python train.py --hidden_size=256 --init="normal" --lr_mult_down=3.0 --max_seq_len=256
MLP neurons of a small language model. Each row is named by its layer, matrix (down: output weights) and neuron, and shows model dimensions 64-127. Each number is 50 + 15 x the weight over its row's rms, rounded and kept within 0 to 99.
A block is one neuron, or neurons of one layer that tend to fire together. Before each block is what it responds to, as a language model described it from the Wikipedia text at the highest values.

Responds to: Table separators, word fragments. Markdown table separator rows under header lines (election results, sports records), plus word-internal pieces after an opening letter, such as re in Previous, Area, op in Popović.
L6.down224:50 50 54 52 65 42 47 63 50 39 44 63 48 73 43 58 39 62 44 73 64 56 68 66 51 51 62 45 47 46 41 70 23 42 41 88 41 58 67 80 25 69 71 60 67 65 78 33 61 49 28 28 68 59 62 43 40 20 58 59 59 32 69 62
L6.down820:63 37 98 65 46 39 39 00 57 69 35 58 69 69 50 67 41 45 40 29 50 25 32 44 24 56 39 34 45 15 58 43 33 49 47 25 57 48 37 64 57 61 63 43 36 42 35 55 62 42 66 37 54 48 54 32 72 71 47 42 50 51 57 43
L6.down913:32 75 49 41 20 63 41 81 58 95 52 56 58 53 38 43 59 23 60 50 67 61 49 43 50 30 53 61 58 64 60 52 48 31 61 72 35 67 52 31 61 56 39 17 25 52 33 26 53 59 76 34 61 76 51 53 37 45 70 54 22 68 25 26
L6.down999:47 24 60 44 40 60 45 59 63 70 61 64 38 21 46 24 81 58 54 58 50 66 54 46 73 18 38 31 51 39 59 40 35 51 74 48 52 58 20 49 65 60 70 33 43 25 32 60 49 52 56 60 33 49 65 29 95 26 50 23 46 52 30 63

Responds to: Token after lone letter. The token right after a one-letter token, mostly the period of a name initial (James P., R.), else a word fragment (P-ent-agon, K-y-oto).
L6.down37:48 56 48 42 51 41 34 45 58 48 36 57 53 82 39 84 68 44 47 67 31 78 35 52 57 78 58 39 41 45 38 54 65 35 64 48 70 61 48 44 41 49 54 11 59 50 76 46 78 54 51 57 84 13 51 49 76 45 24 55 23 56 35 41
L6.down316:82 68 62 48 70 64 34 48 50 45 37 59 52 32 53 40 47 19 73 40 50 44 49 57 51 38 34 53 32 89 48 37 51 53 52 35 45 47 81 63 66 63 61 47 50 29 64 26 27 52 39 60 56 41 35 42 63 66 35 71 50 43 56 48
L6.down499:34 63 31 29 60 64 51 63 31 16 64 69 37 41 49 66 51 59 68 55 67 40 58 63 37 59 47 42 56 38 38 61 29 32 58 47 41 40 82 18 27 52 30 67 51 47 68 46 28 16 49 60 59 55 41 52 56 33 51 60 66 58 61 53
L6.down1017:79 45 68 55 50 80 52 59 61 44 55 66 55 32 44 59 56 42 40 19 49 48 65 52 27 53 43 51 59 60 56 49 72 36 23 01 45 24 49 69 68 44 30 23 45 34 59 64 47 42 43 66 59 42 40 60 57 58 30 47 17 58 41 48

Responds to: Mid-word and mid-number fragments. Word pieces and punctuation inside an unfinished word, number or abbreviation, such as es in especially, the decimal point in 0.85, e.g.
L8.down562:54 58 62 64 45 78 74 60 64 61 42 49 34 48 48 45 50 26 43 66 40 49 22 42 67 28 71 40 35 38 91 58 43 31 66 53 25 28 53 26 51 62 49 31 50 45 68 26 39 72 51 42 37 27 46 55 40 46 50 34 78 70 46 42
L8.down582:47 38 35 41 22 30 42 71 61 45 54 70 44 22 46 62 49 34 38 70 61 61 62 49 53 49 74 48 47 78 64 68 34 56 78 51 35 54 60 63 72 56 30 36 48 34 33 73 35 61 62 65 59 47 60 40 75 52 42 37 50 47 45 24
L8.down606:49 53 48 33 53 53 33 48 24 52 39 46 71 35 64 31 47 64 67 47 52 44 45 32 44 32 59 45 54 65 47 47 49 60 41 59 65 68 49 61 54 46 79 40 30 40 33 66 53 37 66 49 56 59 54 46 26 64 33 21 32 74 28 35
L8.down660:58 35 49 48 66 53 59 55 53 54 65 19 46 47 59 24 40 53 43 38 39 48 24 47 49 47 41 24 56 53 61 70 36 38 28 42 33 45 61 43 35 35 50 56 34 43 56 50 55 46 39 42 26 22 61 50 60 87 56 57 59 33 37 82

Responds to: Word-ending pieces in tables. Second word-pieces that finish split words, mostly "al" in "Total" table headers or rows and "ear" in "Year" headers, plus other fragments like also, qualifying, Personal, Healy.
L8.down160:23 59 76 75 60 63 58 50 45 52 53 61 55 46 56 66 63 44 56 21 46 52 51 45 48 44 65 45 47 23 36 45 35 51 54 71 35 48 36 53 56 61 55 59 28 61 53 52 38 45 67 51 52 62 63 52 39 40 64 79 50 57 30 61
L8.down258:33 48 52 58 50 35 55 26 78 53 74 45 71 35 56 37 41 77 46 54 63 32 64 58 34 63 31 50 70 20 47 52 42 57 69 28 56 32 74 64 35 54 54 40 78 59 37 39 47 48 69 38 84 66 60 48 59 45 68 56 39 74 28 44
L8.down586:72 18 36 49 24 63 84 51 80 34 74 52 31 69 42 77 57 51 00 49 53 51 40 66 47 37 42 68 83 33 66 26 44 49 57 48 51 25 49 61 39 32 62 68 09 54 49 42 73 68 58 42 66 31 76 50 54 56 41 01 63 52 82 31
L8.down658:60 64 40 66 49 46 57 63 42 56 53 52 63 48 19 56 91 29 87 52 53 32 31 59 40 63 36 51 49 50 36 72 63 48 43 30 50 25 63 61 46 48 48 66 59 52 70 49 32 66 67 52 69 42 40 62 34 53 67 34 45 34 33 53